From a checkpoint of a small transformer trained on Wikipedia.
Size: width 192, MLP 768 tanh GELU.
Architecture: LayerNorm before each block, learned positions.
MLP neurons of a small language model. Each row is named by its layer, matrix (up: input weights) and neuron, and shows model dimensions 16-143. Each number is 128 + 24 x the weight over its row's rms, rounded and kept within 0 to 255. Numbers have three digits each.
After each neuron's rows, "fires on" lists the tokens most often at its 100 highest values on Wikipedia text that the model never trained on.

L6.up273:104101166129106113114117101131131097127126104148164124176129118145122150091111103110149105125135139104119148193114113147123103179156130097113070139139143156140150112124179056105163119141106141111136145094136156109099133087147119144144134120134114123165143072207155137134127156133148155165129128128130124137133111116107129113139128076166096148135105121115173175135110125171113147154098
fires on: "ia", "ä", "us", "ón", "ina", "ies"

L6.up130:130129126166184113106092135123132096120129130150138101084099151133160130141130091137102162150108094128118130134117104161130134105122187085139086154152168131114108081110134124137110128108152152113122154161108155166159141099106121161110095107141157111096175115138129095129170113155106152161127096146086161114128150108096104125114117121123104119114140152079164117127069142095103124147128
fires on: "dy", "y", " it", "ke", "'", "ed"

L3.up330:141145104134120134127128121155126122100137106128098073079122144138118149109124119143118171165140167144106136154125140140041141124148131138148125123112147147143115147117180148152107179149130090117097123114130153122154117110150161126076123072152122113132140118139105131137106135122137127126106120139165134125153144122170175128067146163134131108141115146115112112144113081117114129185072
fires on: "t", "n", "d", "ir"

L8.up751:106105124103121132103154124127128121097102131124091168206138118136142153178142142155113139125105122130063131108093134180106138153119107125145119115143124134178108123148105131153101141114100119115114134213103118151107127093129158144116125133145102120160139137133109159123094107127109151131172130151124147145105089142107131129092124098167088130119153172144073148153124169105098144079095
fires on: ".", "-", ",", "–", "s", "st"

L3.up98:133118174123119132104166125144111164125097125134117160099093132104116178130124125103084104117121101127163099124071131121119097180126171109131092151121161109065115111137162090153146100120109120137110141139126147089185117157061097175150119163117154118106147114093130120139119120143144136109138142093151137127160164150093154099116160153124142138125153129131112172138127124168128139144123
fires on: "ation", "y", " number", " review", "age", "ion"

L6.up323:109113119139121150080109162106090177122102137076127128104129119142125106127174107151133143116154111113139122134135128140134084118125154183127098167099165136122110110131098091124139143187113087136138140105128132091108139132142124098144148127118137090139123121117181146129102106169124121149162138151133123132101085112158137129159108117119109118093150154113078118097154144091103098107091
fires on: "e", "a", " a", "st", "c", "th"

L3.up574:136157137101109194114089108132148190148109124093125080178162118107091139140122137121136172145123091133145109126118140152156133152137107157111143121136176136147131115151140134181136118158134132162088173124108127155078129142137127129095167117151105125104150120079112151125113146099127130137119109146154138134133132104156095119117101099154179100123117103160086115140138132137170091142091
fires on: " Con", "leg", "mathrm", " Red", "ver", "atom"

L3.up625:125158154064134123107103087143177151140090116157139134151140156146127132131109123083094126105118127126141118153175142110121114120125126154138081140120105129126119136130143106098130143120141090152108086146110076155125119153138110109088188121189107145117167082123169136141112114090101136107164095143143098106110108116137144129086103127108119121159147114130088130105107174175100144121119
fires on: " m", "%", " years", "ster", " the"

L9.up608:118121121140158120157149191110118100117082117176130100129129113126105123119126180166102126092140119107149087143109128134122131151109147146100139167117097129105131098128178138144176126145145165141147100143140097139148165133113124102098121097152135126172110129159170128153157102096114119147102078151166135119114122075141105135103159138120145158104117115079123141101170105112116079096141
fires on: " ", "4", "3", " |", "0", " —"

L7.up242:160123141134110117109120155116119123129125111122147118170144129156091157131113120145127125086124119154114136185113143134130128119106107156164116132116173124095182174152132109108093132105152126133121096151118154124108123126099122115091152151113153124088164140124114116131138094096103137129151117121115129141098145106123099148132090123156147118134134125111094135121093213099109156140097
fires on: " or", ".", " than", "or", "la", " but"

L3.up25:174108119147097164130162120086155139151115134130089131157133108122176129135151139107156090114105123170111141150114163154153119144150155095104121167124100151140109134115129136096150167135124072175138125102140114110076126103141136111096181150090084078118121103147103130137140088178156120120169109114115149152122130116109153123095154116090161151170109124127105129145141107116109119129126
fires on: "k", "z", "y", "ing", "ni"

L6.up740:184146117147110147117127181139143084101173123087156150175110117151153146145170135152125114128134154083120076093082167169146109163119086136115082114111123072112131111127173153114125132117137162143148123147153108132117132115145169124099127122118110117110123101105129143154119112148097120095126139154108109126140117074105129115084165102090145085109133106130177160118114100129109153106154
fires on: " ", " un", " not", " re"

L8.up641:130164109134161092191164134133128110133120079169123126150111118103122145142091140173150142153131135156138110125132098111115141144096118102107161117145147085143129145065097076102115117099131129147118101186107137123114110152122120165109099178121116122123160109125162117091157083118089140105118136125149137134115114100139130102123110128112101137124148152131083116124095136101130126155124
fires on: " ", "'", "4", "3", "9", "2"

L9.up613:172182122151146124157147144133180126186122120141112117163117090084122083138173099184144127110112111116158149111143141097102098144113106169129116117146098104137146127113117097174137133147111130108106132127145132146130140120119144097132142114142106164141102126159108122124132120120082126095145136088162155162118147097134165129168113141138114146100161105110146057133121064116142127136104
fires on: " ", "d", "7", " a"

L9.up3:137115138124102149138104102127123116087188114126154145124141073101123131160135152160156104110089162128148131127114170107106111110173152120117097132090140089116138140131109100111127132147151138085166101136146151077148192153169152182152122088111130161160151108133121153137137105095122100129126104167140135116146140143132099130101106161160119137121087144179103124137112149122132138121111
fires on: " |", "st", " by", " to", "s", "ed"

L7.up613:160148106142104137122149133102118114120134122117142137173145126104102127137116182180148116157121076133123112117098108135067124165125112085123144132116130154157126135085134161094167114098156151139134127098136106133106142121119175147107137090083136129148148127185119115132128133134107107132141095102096157160139142128152114104154167098120156155134127143138157125127098106130125169123129
fires on: "\"", "5", "ly", "s", "'", "y"

L8.up553:113169104135160157122130143132115118148128130114172094132121141141178083100104113116115098082107138096113122153174143089091098113116121110139155139173127137121118116085084150134095142121135103135100086121120102075105139117107141117126127115139170089129143127156204149160146135094172136152112124157096132112113133158135109125110093147122162142162129121143130112139112115123129107154134
fires on: "0", "4", "6", "3", "1", ","

L9.up722:127135097160129103107148166136104113159093126116072184105187115130109143144172095104140122137117110114116094111149116103144116096119123106105086100148115170120145118124138115202119146143096095118152127124099113133122138155125166114142146156112108130123131111128147107114157177138088115108161102159123094099149186130149135094115160141153120095130122143140134087143113103156139166079080
fires on: ":", "°", "1", "k"

L9.up739:086151097105132107154099136147112129124113123153104127133082140134137159166119112156128129163119175136104113120127140117167160109157189129134126134151080108095116153131140122098152121109161135154115155158112161149150143164133129125128089097098141164129102121124155118128175099143129164123098121127124137129143106089120118120164161168099125106146129141122132115123079100110139128111095
fires on: "9", ",", "nell", "y", "p", " "

L6.up377:159124149151135119134145151124119114121116155135151119130127110110126104101134148169158110132128132145140160118128107157145111135135076105104073143138130145102165120162143144135126081098147153154159127139131070101142088171115171140143129085106087150151111147148124138120098162145143123106121144123096158127129077116116127051132128095166148125145109133152166129137077128082092140126167
fires on: "'", "c", " in", "and", " only", "ly"

L11.up447:117152149124097132157173123163111115123131139158113156090127113124100119158103114158100126101176130123109150141152141177138108107111093122153140113111130154123115102106098123087158105152181127122146101147137161103118085141152165130149106136110105139141159116131139148150119116098145073116082114117102139107103127121148202103120134156084141107150129099147105142122117177162197099146125
fires on: " |", " place", ";", " took"

L11.up265:143108110081097109132089135112126087088148121156138145136159103194113124116133158129139154110089165130119117116131115175117156136157195102141140160118130124110122138069151140108139145150135156117149093158152172159122135099119125091134067160145120114159087122121171153111150092104153141112135134096105169129090101166141125122098142109145168129109140147097110118109127117139156100095145
fires on: " his", " was", " ", "-", " G", "3"

L3.up619:138132138138122127143169126172114062097123130189155125135143090117145129160133139110145118087144105080123138088133141119143112112132136127097127165164139126117126105119130127133132108148160140112098129148087144125128120153168161122170154138130138142110166156174107105099148113168128152167096138149115144076121125093058117084103150135091123137145132100148147088146126102108159149176101
fires on: "ed", "al", "shed", "'", "lor"

L8.up690:180165137156131168111133092151107111134131100094146153136135122127142126140123112144149115093124048118151148147122121112093103120105149097181146089132150130076137102091120122129129091144105118151134083110101168115109142089121147143093116146135127106104126165140118105143207141152105132096132158125099132139096103148171134120125130168090095092120160159139122181147108142113134145143141
fires on: " f", "tic", " Ang", "mp", " Good"

L11.up138:133087121148130087143133156143133158110103125160119144141126124120186129170145073149110075091174100117095099162137108086134113142123123122109135125129132158132145082119139119130141132086108155100106128149094121173132139150132137126111164101115164123130111162117107110172153161149169132118116133151154093135129063116140122122103109143122115096153143151138108143120116061088134120128107
fires on: "0", "1", " a", " work"

L10.up631:103148120111187123133109161169130116134098077161124158096115134133129145103131161131136080150119159134139143112130141135128141140102145108131090107145124187154142080128162157146115145122101165150144088134117125133145127156146104124101143149113073135119122138146162123146129143153106130127136057144148125124157152174157130124101141108180163098144167130166101149065119079116122152103116
fires on: "'", "0", " the"

L7.up435:107141116134154113159114144132146130162110157149133093162144127093109096132119133138118177119102105101128092102101132110112138107147106118098151065179130146131114111125127118106121174133126150111137152108126177131144072143084113103176071099125133112098111141151092141137127075119089094128151118131119152161127144145110100163102101158111128112126155159090165149116138132104104153129121
fires on: "-", "g", "d", " ", "'", "l"

L7.up586:127126125090105174136104125097126107116153084140141115152111145112143113118106125122153122092108153078162141151166139107104140091145116141155098134158146120087092141114156127134083131134096103130102134136075160149154121110111167160152140120165129127167111135095158141137120129108121174145093149140118135119115128142109168131126127138108161143100133144168092168156125114145123116139115
fires on: "e", "-", "3", "er", " ", "6"

L7.up474:115154134109137143128157098101088115091099115119070111154167107131132092167118102130121094170155099117120110155113119141108147121115112111148175132171125164145126113137153163101085139133119127130114163142134134151087134131136147124173108073087093143161150129129123143130064128130147166123143159120100161160108127122112158151105093153141103090132141141094117178133135082137111188160118
fires on: "-", "s", "–", ",", "."

L3.up275:115105154130120133155121123144170084169143116140126146128117151115158112124158147116153104114118112142131145106149160140155126118141165118151103154107124157114112088089116108124141128158150090153129113126160107126147120164094149142133108161106076109156105129127103155114133125165132127095077149106120159135151141145139168107118159139110109157104118105174123107107098139187148136147167
fires on: "ing", " in", " for"

L10.up762:145117135136088105125133111130102133174140142173121132112099139120137131110124136126142185125106124145129134142102127105122138095160092173123110132142210121127107109121140151110146128083137154144146114157133110130117197158111174109133113090107143157169144086139105165101118100137112106126156112129120152091099137143121118116126128105141132116130130094147083136136148126112145119117112
fires on: " |", ";", " —"

L11.up237:124127136174137083065132140130124113108124127130099131092151099116173129121158087122088121128115121145093126188122124129104105128122107152126084140087110161108110157172072163152148104105080102116130101086119173144101109179116112136121137138113161136138126175130123155160148145160126116154105102090104103065111111126134104091107090148108159093158107148138142114123110116077128137134126
fires on: "w", "0", "2", "1", "°", " age"

L11.up333:088137100095134072106160113150123123139122092115162113122089080143158156124155112097150114106168134133085149194121160142124154156126142097118129151156181146125154146146132177102143148120132170156127097132101072093118099127114112155126123129126122162128109144136122129116101137141091106139091127150148116150178090116173139082149128111119123120134180133136098114108140126173107156125119
fires on: "0", "2", "3", "5"

L6.up276:108130117118124148151126172113104118161119130132138169130154158130136181155116100149144114128147126109115144118072149131128103118113104152178160136147154123108140082102147141157157149106094168129121063135083104109107133111104158113128086132132078147145131109131141206136157153151110167128132113112103143112148153154131111090134145136122135134146124142147095093106163129156122140147122
fires on: "s", " |", "ed", "lo"

L3.up185:101146127175150145105148120121128174105129159093159107088108079156132141172131095124079124134146157115119149123091168145115097114139142128097121143116142142121152056145143148088102126095109128123121090116138130181157124135113140073128137099114138108162131127143132140142100109157115126113106135145134107136165090151130137126144155142129124102118173161141111113153093122059120097144119
fires on: "y", " New", " A", "under", "c", " a"

L11.up403:155117092169101171105112139146113118120080084102145149138154130146136102128112112150135103139101162095122158147116094159091123145140120136101084172135129122106134119121140133153102138039103159123117139143124164149150143105158104126142142107134121115123134156084162154120110112096121147132131169123121122098078157142121120137125131147103135110138121157103152118140096123168118149164126
fires on: " ", "-", "7", " Re"

L6.up312:145128159112120124093149138098096139134088115096170114133116111172159185147107140115161119087127076119114122123102143156134140148149122172085127126163113087111159120146127093150173143090157143144087095165122126122155106121135146126147136088108144143153159142121115147118123114103116136108116098146114116133123126118129116099112090147147113152144113132162081139096107102154135148154160
fires on: ".", " over", "pa", "or", "m", "re"

L9.up309:155139139134110114148141124152098144117120125094125161144103107137101143125147080124119115132146125088148149133088115158156111069161145114096158072134128105120127113119155140188143093130105113173128117162175112138173175127148142156138143133165114142133127130121109101143151122129121116123114145101123159113133151091117185108097118130094160145185144065109117170123103099146158107082111
fires on: " |", " ", " first", "und", "a", ";"